{"vocab_size": 16112, "qk_norm": false, "parallel_block": true}
MLP neurons of a small language model. Each row is named by its layer, matrix (down: output weights) and neuron, and shows model dimensions 592-655. Each number is 50 + 12 x the weight over its row's rms, rounded and kept within 0 to 99.
A block is one neuron, or neurons of one layer that tend to fire together. Before each block is what it responds to, as a language model described it from the Wikipedia text at the highest values.

Description: Line/paragraph end tokens
L4.down282:64 53 99 54 58 44 40 39 49 53 49 71 68 56 58 44 62 44 36 46 61 67 51 52 51 29 51 40 35 44 47 39 65 29 57 26 56 55 52 42 54 53 35 39 25 50 64 45 62 50 72 57 53 50 51 53 63 53 60 27 64 18 67 37
L4.down1120:53 50 99 44 64 59 31 53 32 50 47 58 52 49 57 49 56 34 45 45 53 76 61 59 37 33 44 42 50 58 41 44 49 61 71 41 40 59 63 41 70 39 40 55 08 74 50 29 55 68 50 46 53 72 45 57 57 53 50 57 64 43 57 44
L4.down1456:62 76 89 52 68 51 42 29 23 49 40 52 37 54 65 47 79 56 59 40 42 53 30 59 58 54 56 61 61 52 49 77 45 47 53 69 67 69 64 40 69 49 42 59 23 33 30 51 39 65 55 43 70 46 61 43 34 54 44 57 37 41 52 57
L4.down2024:64 58 99 35 47 41 55 45 43 57 51 50 56 47 53 51 54 24 24 45 59 46 39 58 51 56 49 69 55 47 40 41 40 52 58 58 74 51 58 44 82 43 52 39 61 37 54 55 40 52 45 36 53 62 55 54 59 29 75 39 60 67 71 53

Description: Biographical "born" token
L3.down26:52 50 58 32 45 56 47 45 53 48 42 33 61 57 53 56 51 59 39 51 69 44 42 37 42 29 65 42 40 81 51 27 58 51 33 39 54 64 37 62 52 60 48 60 52 28 77 51 53 62 64 33 33 11 54 50 51 55 48 47 43 43 74 41
L3.down271:35 41 61 47 44 68 58 57 46 53 53 58 56 68 44 30 61 41 75 44 53 46 30 56 41 43 53 22 31 53 44 40 46 51 45 38 54 60 53 50 32 41 36 41 37 35 70 44 59 90 70 28 35 35 52 70 26 52 42 71 40 43 58 50
L3.down484:41 58 43 17 42 60 57 31 51 58 72 55 69 57 44 54 47 49 29 49 55 51 42 42 52 46 53 67 42 43 40 66 44 43 44 63 66 52 53 50 65 55 59 35 63 43 61 26 47 36 45 49 54 63 32 60 71 26 46 51 41 36 51 59
L3.down1110:57 59 29 56 61 38 27 36 46 55 68 37 48 40 46 44 28 30 33 45 48 62 42 49 50 50 58 49 60 39 48 68 30 36 53 79 51 53 42 39 56 50 57 68 41 52 59 48 58 49 57 68 49 42 43 45 47 50 44 37 50 32 30 67
L3.down1812:56 42 41 42 70 43 38 38 40 59 32 51 57 69 30 48 44 54 54 27 33 50 36 50 46 46 40 51 72 61 69 43 64 51 70 67 64 20 37 36 38 48 33 52 51 49 50 43 71 50 36 57 64 53 47 45 66 28 60 43 54 56 65 54
L3.down2030:49 59 61 34 52 39 47 41 48 59 88 51 49 33 29 59 43 65 50 60 34 47 40 43 65 32 21 28 76 34 49 40 77 52 83 49 62 36 41 58 07 46 52 47 54 44 44 60 61 44 85 52 41 43 35 65 31 43 51 41 39 46 52 44
L3.down2807:51 41 20 55 26 59 62 48 57 65 54 65 46 69 39 61 47 42 47 50 47 72 54 35 62 46 32 43 38 51 65 69 28 49 61 55 25 65 34 38 72 41 45 62 56 62 51 66 39 56 31 50 60 50 76 64 39 60 25 50 41 53 40 59
L3.down2967:54 36 49 44 69 30 51 59 39 54 46 51 49 58 68 40 39 42 59 51 47 85 51 59 56 52 39 51 56 48 37 53 57 43 45 56 50 51 31 43 33 50 58 55 44 37 65 65 76 39 51 39 22 57 49 55 79 39 36 71 58 44 52 58

Description: Al- name prefix
L5.down252:52 53 52 36 49 59 67 68 50 42 36 51 63 32 41 46 79 52 51 54 63 42 30 47 35 30 53 21 58 63 72 47 43 63 47 50 69 55 69 48 59 54 45 29 46 72 57 20 49 56 50 54 53 52 68 50 29 49 54 55 36 58 54 67
L5.down1775:57 45 59 60 52 51 41 50 49 61 49 47 53 59 68 39 73 71 34 56 64 40 47 65 30 46 49 44 46 61 55 48 33 41 44 48 52 63 64 66 52 75 50 53 30 45 57 43 38 46 41 53 29 31 54 74 41 70 33 54 40 41 39 31

Description: Structural boundary tokens
L5.down1816:54 72 99 40 44 60 39 50 57 50 28 42 39 36 64 58 19 48 36 44 52 57 68 55 60 65 79 52 61 30 50 47 63 42 20 26 43 53 58 57 59 46 38 58 62 37 50 28 62 48 51 60 63 34 42 38 51 64 48 40 46 32 66 51
L5.down3006:50 49 99 36 33 46 57 60 69 60 56 37 55 45 59 68 52 68 37 37 56 46 35 47 34 59 46 70 65 35 33 48 42 46 68 52 79 55 49 43 58 44 60 48 40 48 27 41 30 56 43 59 43 63 38 44 63 51 72 43 52 35 61 38

Description: Post-noun prepositions, name fragments
L4.down516:44 40 46 73 49 57 42 56 46 47 36 48 61 56 51 33 61 42 52 65 67 42 48 48 60 39 55 57 58 39 45 66 53 43 25 43 52 59 42 50 48 49 57 55 59 50 59 60 51 44 67 39 40 49 36 64 37 44 55 46 55 46 58 44
L4.down801:52 41 44 38 53 59 63 51 34 31 42 53 68 61 22 30 34 62 54 67 56 40 29 58 52 38 44 38 47 70 54 55 61 48 66 51 55 54 34 57 49 62 71 23 69 60 40 52 55 74 69 49 41 59 65 68 61 71 54 43 52 55 39 45
L4.down897:45 53 40 52 44 40 23 30 61 55 52 62 45 42 62 27 59 51 34 70 46 62 69 45 55 61 30 38 43 57 40 76 30 49 45 62 36 39 42 37 58 43 52 32 29 69 38 53 48 49 68 35 46 43 63 50 49 44 64 40 54 74 52 39
L4.down2971:56 59 74 52 51 30 53 64 38 25 27 44 57 60 71 41 49 31 47 44 47 58 51 61 39 63 64 39 50 76 57 59 64 49 40 45 47 41 41 42 67 42 30 41 60 48 61 59 63 53 70 49 59 45 43 35 45 50 22 44 48 48 32 34

Description: Mid-word fragments in names
L3.down315:42 56 52 62 40 49 58 52 22 50 69 69 40 48 44 48 60 58 55 63 31 48 50 43 56 51 43 50 48 49 58 51 44 58 42 43 56 69 49 67 53 60 47 40 59 57 72 61 50 59 69 44 65 79 61 79 50 31 61 52 44 38 59 37
L3.down316:51 43 45 44 54 42 71 41 42 34 24 33 42 37 49 48 43 46 26 39 47 50 45 59 54 45 34 58 61 61 66 59 41 56 44 67 44 48 56 35 51 46 50 64 54 53 67 45 28 79 43 51 80 60 37 44 42 61 62 68 57 28 37 58
L3.down457:43 57 29 56 69 49 66 63 43 42 51 63 55 39 63 77 34 50 31 64 75 65 38 83 47 39 35 44 62 56 50 54 50 61 58 47 54 17 40 57 58 46 48 56 59 42 31 52 45 34 62 53 55 51 42 41 59 34 30 32 62 50 46 43
L3.down596:56 48 41 51 47 67 73 43 60 48 53 69 40 72 30 49 49 40 48 41 29 41 37 32 49 51 61 57 70 44 64 52 57 55 43 48 51 61 81 36 60 61 67 50 36 50 55 66 61 33 54 52 50 56 55 49 44 72 33 60 32 51 50 48
L3.down616:48 55 42 53 26 47 46 56 65 17 50 69 25 34 58 54 64 51 62 42 43 47 50 55 66 52 42 32 55 62 48 52 55 51 54 41 50 27 68 55 73 61 75 45 33 58 37 39 44 27 59 78 67 47 72 43 42 58 21 57 38 46 51 76
L3.down870:33 50 57 61 50 46 49 28 56 44 43 70 71 44 49 56 50 70 41 42 62 54 48 66 48 28 44 66 47 53 51 43 56 26 54 54 78 52 67 47 51 81 41 31 47 66 50 55 25 38 76 52 65 32 47 32 59 50 06 59 71 44 49 36
L3.down1889:66 37 49 26 70 53 46 51 65 77 24 43 45 42 52 56 54 59 50 81 53 60 36 60 48 44 75 40 42 35 57 40 39 55 44 59 34 42 44 48 53 46 57 70 46 38 67 65 69 67 44 46 48 61 49 63 45 43 45 49 51 45 33 44
L3.down2111:55 42 64 46 52 49 65 49 54 66 56 40 71 45 23 51 68 50 33 51 68 43 37 69 47 39 42 62 69 57 61 35 39 40 55 68 57 47 56 48 64 34 48 45 71 34 49 67 52 62 53 50 70 39 73 43 58 43 53 36 48 35 56 43

Description: Paragraph and row endings
L3.down109:58 63 83 55 54 38 37 43 63 61 44 57 51 52 58 65 60 48 33 39 55 55 46 46 25 50 44 39 37 45 51 39 31 48 54 42 42 56 51 56 36 47 63 34 45 55 52 14 40 25 55 48 52 60 57 63 48 49 49 43 39 42 69 49
L3.down1028:44 46 99 44 57 51 46 51 68 45 68 66 55 44 68 45 44 72 47 53 69 57 58 44 46 54 39 35 50 47 50 57 43 37 44 59 50 45 34 52 41 62 57 45 72 58 56 41 52 69 42 55 51 45 58 45 67 48 13 51 50 43 55 59
L3.down1164:58 58 99 42 28 33 51 56 43 52 68 42 43 35 55 60 49 65 47 38 39 40 52 50 52 47 30 28 63 65 67 26 44 57 47 49 45 51 57 36 43 53 42 35 48 55 39 42 45 45 51 48 49 70 62 58 55 41 43 51 38 51 57 19
L3.down1402:39 40 99 49 44 64 55 48 31 63 49 76 47 56 64 42 46 52 73 41 55 48 35 56 45 41 46 48 64 41 56 51 47 55 53 49 45 42 52 51 37 42 32 52 33 55 44 55 51 78 52 36 49 41 64 50 62 56 50 50 60 39 50 35
L3.down1670:42 37 99 28 54 54 39 50 55 75 52 78 56 42 50 42 44 38 58 51 59 58 34 56 50 34 34 47 42 53 50 82 41 71 66 52 45 50 38 53 45 35 38 52 59 58 50 62 90 63 62 58 45 43 43 61 63 66 33 59 57 39 72 46
L3.down1806:46 44 99 34 48 51 44 65 50 48 40 76 74 50 50 58 60 32 45 53 64 47 43 56 44 40 53 38 48 68 53 47 39 26 28 37 44 61 38 51 56 50 47 51 42 48 30 39 43 59 46 35 79 46 56 62 44 44 41 45 46 60 44 68
L3.down2350:62 61 99 44 48 53 40 24 36 66 54 69 30 47 55 47 56 58 49 35 48 44 56 45 36 52 42 43 48 56 65 38 43 62 49 45 49 54 51 41 52 43 61 60 34 43 60 55 47 49 53 44 38 61 60 56 57 49 46 49 49 43 57 40
L3.down2369:56 59 67 36 55 32 31 47 48 48 37 37 51 52 60 33 62 50 71 59 29 48 36 37 40 34 73 50 47 26 51 68 78 44 47 47 57 49 58 48 71 60 49 54 44 39 46 52 53 45 44 51 27 71 58 47 50 44 48 50 48 54 43 61

Description: Mid-word name fragments
L4.down1202:36 51 56 68 46 75 43 39 69 53 43 42 52 30 56 54 49 30 47 53 56 50 27 43 44 54 49 55 41 57 58 58 47 48 38 57 45 44 60 30 56 70 35 41 61 62 47 61 33 48 47 32 50 54 44 47 65 30 54 38 45 39 59 53
L4.down1656:47 42 55 42 35 67 55 35 28 55 35 71 68 59 50 35 79 51 59 23 46 34 44 58 32 55 32 61 47 35 63 28 49 31 66 64 47 59 47 36 50 54 47 54 43 51 74 45 48 65 49 47 69 36 59 31 48 54 45 52 64 50 60 46
L4.down2292:54 66 68 66 35 67 61 50 42 62 21 51 79 37 60 51 39 81 33 43 60 26 75 58 60 47 51 44 45 22 50 50 79 29 54 55 59 45 46 47 51 73 35 33 41 41 57 59 41 61 27 69 46 29 36 64 52 44 58 52 53 44 47 49
L4.down2743:41 76 74 71 71 51 48 43 41 47 52 28 58 40 53 50 76 62 50 54 49 55 52 48 59 65 52 54 59 45 47 51 64 20 58 40 36 40 50 56 59 61 43 67 54 29 69 60 48 56 60 49 48 59 61 22 56 56 40 34 51 44 45 56

Description: Segment-ending boundary tokens
L3.down144:39 64 95 64 40 56 40 56 24 52 29 56 52 53 54 58 56 54 14 60 35 70 60 49 35 48 58 42 69 51 40 58 57 62 46 52 70 49 39 31 82 45 55 40 25 63 47 45 46 62 43 59 37 60 62 65 62 29 60 35 49 37 39 71
L3.down783:42 71 99 58 42 42 31 56 26 42 27 52 66 39 57 54 41 39 28 52 53 69 61 49 43 40 46 47 55 38 39 48 58 56 56 52 50 56 47 42 76 33 37 57 23 57 39 33 44 54 55 62 41 40 45 51 60 43 60 29 64 25 43 66
L3.down1254:58 74 99 68 44 54 35 53 25 35 33 55 55 57 69 51 50 53 18 48 43 65 52 54 28 40 47 48 69 49 39 50 52 50 55 47 59 56 40 32 71 41 48 39 20 58 44 35 55 57 57 50 43 58 64 53 65 34 61 41 52 35 31 71
L3.down1576:56 47 44 61 59 58 62 49 50 56 34 52 67 56 52 42 37 43 58 61 44 59 56 48 56 67 34 40 63 43 71 59 34 49 61 32 57 21 42 70 34 47 44 68 57 60 65 56 61 61 57 47 60 51 66 67 39 67 41 69 42 41 32 30
L3.down2099:48 53 99 81 46 55 53 66 34 60 61 45 57 49 53 52 51 48 31 36 51 46 66 45 40 49 44 34 54 54 36 43 48 49 62 39 53 66 41 31 55 45 57 47 23 52 51 36 49 45 48 55 50 57 38 41 58 47 55 24 47 42 37 60
L3.down2700:35 72 99 58 45 37 59 63 44 55 42 45 64 41 47 47 62 52 26 38 46 61 53 50 60 42 52 57 56 47 36 47 59 53 57 55 65 48 46 41 67 46 37 44 33 41 46 33 40 50 49 54 46 60 51 55 60 22 71 40 54 48 47 51
L3.down2815:55 45 21 62 52 48 44 42 35 45 37 44 46 32 76 44 34 71 30 43 37 59 48 54 29 40 54 50 50 51 31 56 54 38 57 31 57 39 45 42 70 52 51 41 57 56 49 40 53 60 59 56 68 58 58 43 61 49 53 46 38 43 55 39
L3.down2998:32 73 99 56 44 46 51 72 32 67 36 53 60 47 48 50 61 49 26 45 49 64 57 50 53 44 53 52 57 49 39 51 62 51 47 60 59 47 39 44 75 41 39 46 24 48 39 44 41 48 42 60 48 51 44 59 66 28 64 36 48 38 51 63

Description: Early word-piece fragments
L3.down338:36 36 22 49 49 61 51 47 51 45 31 51 48 50 50 55 47 46 55 60 60 75 55 67 29 41 42 63 50 37 36 44 41 36 43 70 58 28 33 41 42 43 46 55 69 46 50 46 45 54 53 54 27 36 59 33 66 67 69 52 38 65 60 45
L3.down749:32 51 51 29 40 41 84 43 28 58 54 44 58 31 46 66 52 57 51 73 46 47 34 39 36 44 51 84 41 41 60 57 50 33 80 45 63 61 45 40 37 56 41 84 65 56 41 58 41 27 45 30 52 60 69 61 29 48 52 59 44 50 41 37
L3.down815:50 57 35 36 67 70 43 55 26 52 46 70 51 62 52 47 55 48 48 36 39 58 30 53 53 42 50 66 40 58 56 47 49 46 42 26 54 51 72 45 48 66 52 67 51 46 60 53 19 59 49 30 46 57 63 63 60 45 52 47 28 71 45 51
L3.down2038:29 57 68 22 50 63 42 78 48 60 55 45 41 54 64 53 48 41 60 72 63 22 57 29 50 30 48 86 41 35 42 48 44 57 45 63 47 53 52 45 64 53 29 39 51 38 45 60 19 75 49 54 29 34 48 42 30 56 50 46 46 31 75 42
L3.down2450:28 45 42 32 62 54 48 63 52 34 27 41 51 57 37 37 44 68 58 44 69 58 42 49 60 50 60 59 40 52 57 47 38 64 60 35 47 28 49 63 61 32 60 64 47 47 71 71 19 53 50 61 58 44 66 56 22 43 40 37 32 57 65 47
L3.down2483:50 53 49 25 34 45 48 81 42 42 40 55 56 51 75 45 33 33 48 65 49 31 43 24 62 60 65 34 64 55 55 44 43 46 55 50 60 66 50 43 56 54 54 42 44 33 48 45 56 57 51 50 72 40 52 42 45 33 27 52 60 22 54 64
L3.down2571:36 42 50 51 41 43 67 30 39 56 47 43 48 52 45 41 53 46 34 61 39 47 57 52 61 36 42 45 42 53 67 63 37 51 56 44 60 44 66 49 59 58 69 40 53 46 42 59 52 67 53 42 53 79 65 57 43 58 62 51 63 66 56 73
L3.down2626:60 37 31 43 42 43 64 64 66 26 69 50 40 50 56 61 31 39 60 60 56 53 58 54 89 43 58 51 48 32 60 47 58 46 47 39 76 56 62 71 35 60 45 53 58 64 34 36 44 64 35 63 30 53 72 65 69 22 64 67 61 29 43 49

Description: End-of-unit boundaries
L4.down1125:50 52 99 32 53 34 38 36 48 62 50 53 43 42 64 42 47 65 45 34 39 62 46 56 54 42 48 59 41 47 45 51 50 39 57 54 40 60 45 49 57 42 52 42 43 52 37 39 42 49 61 44 52 49 47 40 52 44 56 39 52 48 61 35
L4.down2421:47 64 99 55 45 50 43 57 59 66 44 58 53 44 55 48 43 66 38 26 62 69 48 37 60 50 49 59 54 55 46 54 45 39 65 56 59 49 46 69 39 41 52 34 38 53 48 38 43 45 49 51 43 54 39 46 56 42 60 35 50 30 54 52
L4.down2572:52 28 69 53 45 36 50 51 37 79 50 54 38 51 62 52 45 50 31 69 55 51 41 47 56 46 37 51 65 28 45 32 48 64 49 64 35 55 37 47 42 55 21 58 39 46 37 68 47 52 35 39 68 54 41 57 31 64 44 62 45 48 68 59
L4.down2607:49 61 99 55 46 52 47 55 42 57 49 55 54 56 52 63 58 60 32 55 55 54 53 44 54 39 52 46 71 41 45 44 51 62 51 56 57 49 39 44 66 44 52 52 41 56 38 46 55 52 43 59 42 51 54 51 56 45 62 37 44 36 43 62

Description: Mid-word fragments
L5.down935:44 46 28 55 42 44 46 74 50 45 73 45 50 48 28 33 59 53 29 66 27 26 42 48 49 38 56 44 50 42 49 32 41 48 43 36 51 43 57 56 53 77 52 56 76 46 41 48 54 43 53 48 47 51 37 76 45 29 75 50 24 55 62 56
L5.down2892:32 56 38 47 67 48 41 47 36 39 64 41 57 38 34 42 55 61 56 53 47 46 40 64 61 53 45 75 37 62 44 51 33 47 56 36 35 51 36 57 44 56 34 51 56 46 59 66 40 54 43 59 32 39 40 68 77 44 40 66 58 40 75 45